From a checkpoint of a small transformer trained on Wikipedia: 10 layers.
MLP neurons of a small language model. Each row is named by its layer, matrix (down: output weights) and neuron, and shows model dimensions 0-95. Each number is 128 + 32 x the weight over its row's rms, rounded and kept within 0 to 255. Numbers have three digits each. A neuron's up and down rows have the sign that makes its largest values positive.
A block is one neuron, or neurons of one layer that tend to fire together. Before each block is what it responds to, as a language model described it from the Wikipedia text at the highest values.

Description: Spelled-out number and quantifier words, especially their word-piece endings such as s-ix, f-our, sever-al, s-ome, and whole tokens one, two, all.
L4.down160:147135145210103109103126118140104117137164167133140089084132115139123139078089162067197150099127131134165114138146094202178144117145100107134095108143112073166119138077114192108139115119166084101125130127138175187192103124131122133145051137106110118122196163121176173158134154118166124126
L4.down256:109130152110147159094154094120145148096133094036117105202112173116158056116137140089126101038151094132123128094069105103093138137123107138156141113151087111145212159164099136096123134090145099108138184186157110120171108119147201144182069094098112115164153142147081135119116126111114129150

Description: Word-piece fragments that begin or sit inside an unfinished longer word, strongest for elect in election, electrical, electron and electoral, plus pieces like sc, pr, et and ot.
L5.down16:132097092148123168132142134147134118144137135119173088214125212093085129114117074125100104149080206151088097188188132072156107139110090127148103095191108130139147101107188157146099068139163163159082131190111086162117112131160118095166146124116136114102109146128153124101093116105138148159
L5.down174:149095141137120105194075129117166215103064151088214175186112121114025140178108155138110124138121137106120100126130119163185122078137154124145102103109146120110124155086153181192120097134157160151071124074092119097119114139147092138116110071182187173167144081162127132112139124110124141113
L5.down195:128149091174143183088120140165128132099170138126119120164124083125106139082136119134099155161092109115146108159144136186204090131134114111094042131139129098122138166160150095114120094129130182082162089073166132112159169129134081149157143123169117109157142103160112131125181112156114085110
L5.down216:091120161214169123129134106087140138089119126193149163143170124139102141086163139154084077157109067187142131116092158126147092124107063125131132154153166110188157111145153095127150176135078157084097140170111191114127096099164111130198110094114197078077160108127128116133140117096113163158
L5.down256:166166148158186128120144082124125088137158135138156108132128106119171092047135107177108095170145147102202138147156095085073157141112085155162095099162103125121133159147143169137109119128110109132175093181122160137088140141125119089099122203162111077133100122095113141099130110140093110174
L5.down455:149159090168114129114119167169188060103093144073104194132143126120077160139133134180111162099183161147173093164114113142115160098120141106094152146114143121099188113122171113128195118175159134061137134177131087149186120111121111115135126204122136139149120160163094166088111181136105048163
L5.down657:163095132135081130132195114181083174085119081094120141123078129154120137129144121138092058141139137174074112092121219198083161089138101093126100140123117108109165086086124089132127149166115175151139115179105167125153121106158117082112155161152081117119099138130124086123160095126108107138
L5.down658:156128131159157136135136163118116120102060170112167123122167102093134120089196091108178119101152202138092131098172116132180144031168152096099145130119129115183148111113159108124141160091104204038133136159113102161183172110174181158192140138143107060160121113096191102153090198069107087138

Description: Plural suffix pieces ending a noun for a group of people or agents, often sentence subjects, such as researcher-s, investigat-ors, employe-es.
L7.down89:134127103113121157177194075110113129174096099159113070089146147148130098088088131171195107069089092127090101144160093138135167040077110141125156146150126193090178139080148144146096127098116102095158123109139087207078139124089151156122130170157090119116087134114153155095118149161063082137
L7.down137:168147081143082149148139162119076150029147112130085119114123101092074166084094078149123134109105032161112167095073073137162142130174101165138101158081127121081091118117125174122100122117080111100113166077128077130107100112050148103103106130134158098160128152111128173154109147101137101097
L7.down509:172088149171153099127083201147074135124124135157136131144075112205138152106117150148111157090147208150158099126138127118132163137132127110139147133159110094168131152148111159117127113088168144173093091090183106148177114103104137157154133192133172233186139140089148161136128114115171189175
L7.down595:133116125162110119153146152147079150120150163119137097124090102136095141173111032129112156056152189118062114173116140117100103097098125086129183088127057084110106109121072133140118135128111084129146142174097158141125140126154171115096107130140106079134145077100157106114075169093082129091

Description: Word-initial k/K pieces split from the rest of a word (k-eep, k-ids, K-ing, K-night, k-m) and split-off compass-direction pieces (s-outh, w-est, e-ast, N-orth).
L5.down123:142138065096096083092156202095146119158216086135148153114114157167155104109117131133177075152154093152215144103114093082125160130112133068119175118163098143136094092118098169151147128169142114136144158145128125122178073113098113145167166067147122109157101149147075117110167133129091135083
L5.down211:113144109134118161072158137159100126130126108141125101126114121115149138121133121166188057159166068139169118147164101196080126117146018161128170196078165127135167098111124153123111130091134116168097094098146087117094139162144160141129097095105124131116173128197128159119123158104096075134
L5.down242:131157098161115118118101091117123117120155165088082079177112183101102122122142135127150136134102172176163090125090113083150134148074201184146138138103092097176097145166110150121144191110127140096116116052108136100141174196100108141147130095160113101118170138107072112134111123159141126067
L5.down295:145158067213156157110127123103114185134112187212098109143137128115121130123172089122164141078096204190138042139118110111136089090127106161085124152131102134144079122189111119150116108127105051108135118120110105141131130154132138205125171135099123156134156125112104110161083228116160132187
L5.down437:172219129199085124100156104096098194180150154133114150091096125089174132130139123155121109100121190126167111116160083120118157109092161143124091204103128160113132140119148103133097087182159092146124087133152065124218071169110093149147146183136136150117177120146166147120098118146153144174
L5.down603:089113104219149115062158170136121098121125082125106139161101102148136155142121156119170158155152120137137157142138134134178087135146084175184185092154077154143102120171076080079104145097136144099105168125162072105165117135182127174128145119123175141149133125170113172177104148116111091096
L5.down604:124175134087132111119133095066162078134102120089165108125132144115088111116170145074094126075103139128143160128159103136168091117132150109129080147116118146113112142158168039165133137128107092098128127143108146150083142133171133187130192088153086136174126070098185136191146119090161129087
L5.down682:167101096164148125120102120137104062113099102147116115143128129106168111122157058117183166080088255169174105107151123151122111107149084116129133163096123114098123162164072171161137153130121144127137165102157094183169150133150114160150130163124131109123123101173135157117116088088090092101

Description: Final suffix pieces that complete a split adjective or modifier before its noun, e.g. soc-ial, cultur-al, econom-ic, basket-ball, scout-ing.
L7.down159:104127078128196102093091160176140073141164032122177104108095129144154152116183079137136064091118122159086100112073156165134144121112138136072127102128060152095132085155135151144172153134127084105104136065163093138157119094092116106058101127113114120133094183151088153104163167123113133150
L7.down282:123100149150133118157201140062071035108098040151105173105163126108136105110172145119146172055124114132144096114108142095126163125141103130131097091134126165126092154102110131128118102154105144113115097079114107120080115168124106097103156125099127111096090116142073104150134128110063130131
L7.down365:146131092146157135108074175167123103147095082108121115176119123150160147135104138133120138126107034132086142089105121035147136128114146149140086180146134160102089116121113125119154095137084094145147149149099166106093139135131107122072095098117081148108187125153128134090118068079064142118
L7.down662:078146149137106141142114177101130102142137080185111130127136138108092109158096193152161149080137236088127130122138128108164138142092121122162093153093121155102136130125199135150130047125102099094086071133095156144162130119176120169122128139126122113145166153155080095074121142079180144088

Description: Word pieces that finish a word split across tokens, mostly compass adjectives (eas-tern, norther-n, N-orth), also others like contempor-ary, Bl-ack.
L7.down59:139205146132155143102170055118118122129201104074124129116138103134133137125118154126176130142110123135116078171156113112145108136213103149145085143148097148158101140064069154164074067064146120060142141090133081155141113075130095159110125112115083086120114175127112076029139127148081107059
L7.down525:136139135146132102152109128133205096116116185188139119200117180074060149147085117125118124086169124134132128166122153165194138157143118122096081181151080101123185135115144121131132085124101088125045159166131094180095183122134134089122119144085134126104093172128131064119183115135183119146
L7.down539:159135136177175171158146116134108122041154153176118112098146123104127170149101115087106164138076233147122187115170121082123152168172134095121101117132123129114111135071104106092128121125100210129151081094107118120087140083119149162140166123086112129127122131112055093134130200140186070171
L7.down639:208119097141123116098119114130149128106038070136132128074093104109163047065087132133141125103105189172143124134147109132125137114083075131115090089117110133190113139146158130091147069166121123123161140129120131159109143113159174143173126135114078175140171118157096108171095139118151154143

Description: Final word-piece completing a noun split across tokens, mostly plural endings such as sis-ters, s-ons, citiz-ens, stud-ents, and occas-ions, usually followed by of or punctuation.
L5.down53:192127122146157179151108129159149165166163125101073135175073106085145076122147052125114169101128071114179112137083106096109121135123127167164112130131151136088083116177143129107157153140156109122143121132115102137127136138112126129120147084136057117189112120152124155136131141129126160182
L5.down158:099101094087122165100109100079110125135083148080124105136101143149100120137120089097087075110149098188167192141141121123117154136098151090096162116146143082063135142143143149119158099165076119142114176108193150112142159205096131145133164137132114129154119102142121049165132117119138157102
L5.down178:130139130157109139167094132098103150192053109153153143117102083114115115104118145120153129190184219119140128135162130155162149081125130136141058142147110188113095137126115151130158130113056124110094166107167155109139157093125147163116174087121153094098171153141119164195075101118191140143
L5.down241:085151146091122129144174120182122217121211122162132109124139146133101096123149195181089123146060047132108135100136142103141199150186169120102077151074109103148109079087168133154148139104140136151172148116116142108107136074153092167161172149103100110169079113167181135147178134149116059096
L5.down289:114110127112112137163084122184090162119139160136111106151098136069155169114071111105130133120126181179125146122126108102123144039127132065122164089162139123191101115156146139092145145170177153134142147126144087164122153120113123100187111075121095148143126131106118148130157129107160179207
L5.down331:111100088135158141150104187161081075128117140154157076132084112096082172152110102196130138145143108090092154171148136145096064125102138123151093140141099125073124133133103123097142122091112146133124177170122108104142095148135138057153142146125111115132136134106126184080131129101138157131
L5.down422:126175191081086136126062094145139173142153109141162156144120108128085160103066109121153126144096099096111166173113092099114126154134099184200159167126095126185114096156164173163141156185123127133150193167098148136146165110146144153100157127110160107134162119068116146175072129115164124157
L5.down523:128127144131140166144056124207166175111187125104060132152115159113116209082110118057145194143132101152132071188139163133124151122114135083123125138120143141128118116121140132110176149132161166116057097149093138108051133094110138122187140065109146091078148098108179105132168121111196113162

Description: Number words, quantifiers and numeral digits before a counted noun, often the end piece of a split word (f-ive, s-ome, 85,000), plus some other mid-word pieces (ann-oun-cement, resp-ect).
L5.down7:141181147134164136075164067108138085145102175173142161097140189114120148170155141100141117093133125130138141146150107131116086123166126109116109152171145171053105159109156123123118118122095161089129165182160109155168107121147134174076068140106151141137127108104113104155129158170164215098
L5.down48:129139101120113118168121155127162156112158155123122203147107153147096163150104150163122200131124044112112172124110068109177140131122141105103159102170115136165138142094149090165131079130153082114103087085149120121147097191090138116169137081129122118177141115126095141111149122108130122157
L5.down113:126165120093120143112097100145161092100164118139177082059115093142156145113120196138242146095152123124100068153119099158147119067079123125141061101110138162121080166137140162092149099115140131146154147121133157153151078179124156133083092082101140086150159174111174155082136141112114170156
L5.down227:187107096111106128114096210190099079128119089121139143139139130117135171171132168080113089098152193115109137108197152109131138117166122136112158176093114159113116135109097149089167131087099138123106117179153138154119170164171155146114116198114101087107160082150158191127190120106110124130
L5.down233:085174159124096139139140088116154138158159127126121079141094154077132133163147134087182124102059144143185103094136055133105162092141123132173077057159112149108143134083141180100127109103135092086138055164157120200117101159103173113125080087111166125106158079114148098104050154110145127165
L5.down372:125151133167124114114111107141159124085119103141098139156161120129126191126112203113210142139127141086151124135163121153125117137131124176126089102086148143114104130164093131122147103076152158137131177112160160163089122130117090120102107098133163075112157149118176158141113168162095117115
L5.down558:099172138163137125081185142160141163148158115137156116099137141175110123145171151111165179110103116158162127139073154148144194150055147135148122200151152156126111187099106177132113068132121059107134087188120099114151084144077133162161139093096125164116107168125169145119157129146196134131
L5.down606:140138138105118204051110128149138113098138133080090085130096110216156179108117095149147144106157095146075185110118097133167058165132143153132114127073098104168162118119110128105118130154178084076178042132122149164129151121115118102066168146117094131099139119112146139148186146124111133135

Description: Mostly "of" after quantity words like one, some, number (one of the, two of eleven), plus number and quantity-word pieces (four, several, three).
L7.down400:148099118165174126140169135153099105124162154140104096130123115150120116174106149161099140143105048138163160164073138116138149127075092152191127121146093155117114126185168114069136102170110124202134128113131149139106180101113128132156114133087118202121079160168151077134079109144145126131
L7.down497:094153081128126107119116145168182130115155179118119202101118103135153141108114192085142099114152071162158102100043096098092099170132094107156116135147111138137124150143096191104126072122137137090115134155134107111084124140136149169108128100104123159157146098069129101153119136183124117151
L7.down498:126100182130173157140103127104106152113156127124123126057124092172164113078100118157130120079139019098143109122121123127080192147161118160170062142128115089143140147096153121146109233089104134153140166167105111115082176093173118144129144042187094146155099157106170134112114155124157153123
L7.down517:117183108128132184096122143159135156075108134111110122137126069157110139116162160112115061136107117180178118101061129108151098144085147093165088103148102124133110131187106188098148070119136123096182089089108170101129131135120176113162135084063155223090148105077153150138130199174158169160

Description: Word-piece fragments at the start or middle of a longer word still to be completed, strongest for rele before -ased (released), also elect, acc, Ad.
L4.down509:126041139129144152090192171145099105102121176102111086153094168113110166103152091122195101125126154142152129063151137139109117116130150046088164096095097137167129135096136171127114148119095122090153093158117127202103114123144138145154115139128124164144118079119091109055181125133056146159
L4.down515:121091157157077164158088149152116159101125104135165117155152109152132139139195130176108157156098157113107129154120195181146138073147163149093161127136109110185167063098119132153077105169144134165108142127166137114120129056117185185147111104171096140159099150142164124158096146085201123128

Description: Mostly the last piece of a split first name before a surname (Pa-ul, Jeffre-y, Shar-on); also "such as" and bibliography list dashes before a name.
L7.down82:141109141129123174121129176155185122111141125151070131106164143152126169159125164138093150123140147085124128132181167105160152151152125194117076166106184162121120148157106114130124124138076125026125125148133054049119126105085060140139146084120111086092106134128124087192084150158099121168
L7.down247:033144120087125166045073179072168137200126113142157176114165117121134150139149149120166177113183149135115163130145079099114139162148128146146097132147098118122130105160133159125079111123138110159137196157169137106174078070126170113126161160131150146146149150097098109159118090141131070088
L7.down309:169164162184151138072131143139144156140086157145144124146171163105132111096089165111163156135114078096105104145130031187136185126074110129127118084158134137132165159111062074124141077143064130111136150098079055144090103158112092105189096137115114095110134114106109151089121153103100098082
L7.down362:124095109100171179085065197115130146103139119146060150124114113134104151126168155105118111157156209163127148138107133077121126158174124153133137183112174160129097177113117136126070128074099140103057103175127127116162113105108115129120124098105102147172107136095126072126122145157101160073

Description: Middle pieces of split words, most strongly rit in writer, writing and written, plus middle digits of years (2008, 1997) and K/Z name starts like Kilmarnock.
L4.down22:125124057106128103092108151128124112234142111157085117125177053161104164115119071187105085122141176149127120133164106037172102103117131119097131082167118196117098118089132104122120115127112170188142090111143119132151124110115079090105119180125096155138142145085111124185158133150112085085
L4.down340:093118122096100142091150120095071125162127121090117107175155099069152112157100144159138163111140253130144126112174113116133119136139077105183103097120107165116170115118089160090199111108117094155094141116153141138115153100133152139131162131086110173123135101085127087083112128101084087121

Description: Last subword piece that completes a longer word split across tokens, often Latinate suffixes like -ics, -ity, -ation, -ment, as in Mathematics, electricity, Measurement.
L4.down18:109128135130103152089042141134121151131164109146170121149145072131136142119166163106111092107127181078089136120117120126117094086137159111120170123133131063126171085133118116167106219114113167135158112131095131123080131200095102172118151171197117110093150131111121124132083099145137105143
L4.down72:105102170112187135102137152175114162142135152161128104060096106150135143171134172139129066099138137087115131113138183128115151092172163109138130118097087155075148147122170198141113136182098098195113087105100120137137091173122133090188140109126172126136098195114050124104121143124091177135

Description: Word-final plural suffix pieces closing a noun split into several tokens, such as -s, -es, -ts, -ics (architects, impressionists, Catholics), occasionally other word endings.
L4.down245:151097094116089136169115116155116192174115123089147184127071098150140123071113177147150203090110168171099137165199169121190152131118133155137127064177128086139123117175151081081157193120107101094156192143182153154107127115180142095155101134149080151186121134104094118186174139148144152094
L4.down670:116134110160097108172112084158082131132112111108103144103114089190111156119139171153118194142160211141108118165127125113214121067120104111131088141136116115106101085093120144130131153141170108123144051118168105159131116106149116110129105069123153135116166110137137161104089163096158152129

Description: Short word-initial pieces like he, she, de, th that begin longer words (heart, health, shelter, death, Deutsche); also plain pronouns he/she.
L4.down419:133128090105126093130164112165169172193127146177174156159106152176135122089169094147144164153142111131100128158125128117139130185162129130113101198081078162121146090105137180123205093106159129107185111100146101152086129081165165142151188163212195088106109076119150192160170163138101099086
L4.down476:140094138090123125114178165080139158125112136155144109170098078134072108158091086109134088125171104161116106096128100129104146067121164137103162143165154102113121088104151125149110133187138108136093148104162090157081137145203134147142145078084128156140074108119135130136175163166097143111

Description: Final word pieces that complete an abstract noun split across tokens, as in grow-th, constru-ction, protect-ion, found-ation; also opening parentheses after a name or period and dashes in scores like 1–0.
L5.down85:118152111073156128172136159171148130205121135129118137124173144151180167116085116147175123099160217125172108155119100104156123069147179121151042114128181107111109189064161186096109107119143107162130124081136095138166129179119110092140034125123132144131159118119125180097075100159145112136
L5.down182:138085098100152149142139108141129147099099121099115164123140146104140097157153147152132132135135165108092062089169136115109178158158154146075093160145128134184165142142127110113184191170116126112128167138133134106173173157140122168156135175120206197160093129130135137136114115112165080151
L5.down377:083102079094121170131140091103080135092122155140140113089136078121072101146177085163176149114080211122097080108112169149157116141063106153113091087182149198152122119092155126103144192149096139152093125114157180106105124108145125141167141128095168169111112069134100071187107129220099144129
L5.down384:106104123144127131145134115125125072186077098126135119097113124146126108120128132201109128154141255163093058172096182045139092107078102146113126162122127106139133121103093118112142138133129150141113148118127096103156156094136133114182212116116120118094144170100098130170168131137163165160
L5.down482:081127105121164154166123098104071128140110116160140105121131138136132137090092142127098087150085162176146182161125127195117134115087133084146123074102147058113092067048095077146130131112120108174100092109132090110122114130108100133190111092118114168126129119098154121148201089179138171118
L5.down556:150084101129130184144101094173076137126111149153143149084130119165107157193144115149099135124164188124074058142142082090069119134135139093153158170086155117195053153071083138136087139109143136086140130190132066192134110129195113198148167122127179145097132106089131173129163151124171151141
L5.down624:019173130085149150126182123104141146123142164158131157088189078138041093108112134134118109109105200138118132134087105173127091111118089090048104126118141150100159122083106107128143073102102129079085127092097144131116175113088080147082113120105149123118094136149117176131128110113113171075
L5.down660:097116088197106074136175131094127099143190188160104112151108120130136086132106104127093132131104024152097062130152072118093115141048088131129086123091129143109095139119226152156189082136115128108176154116119180099141141108095123171136160125074111090174106146138105224120090152135182125066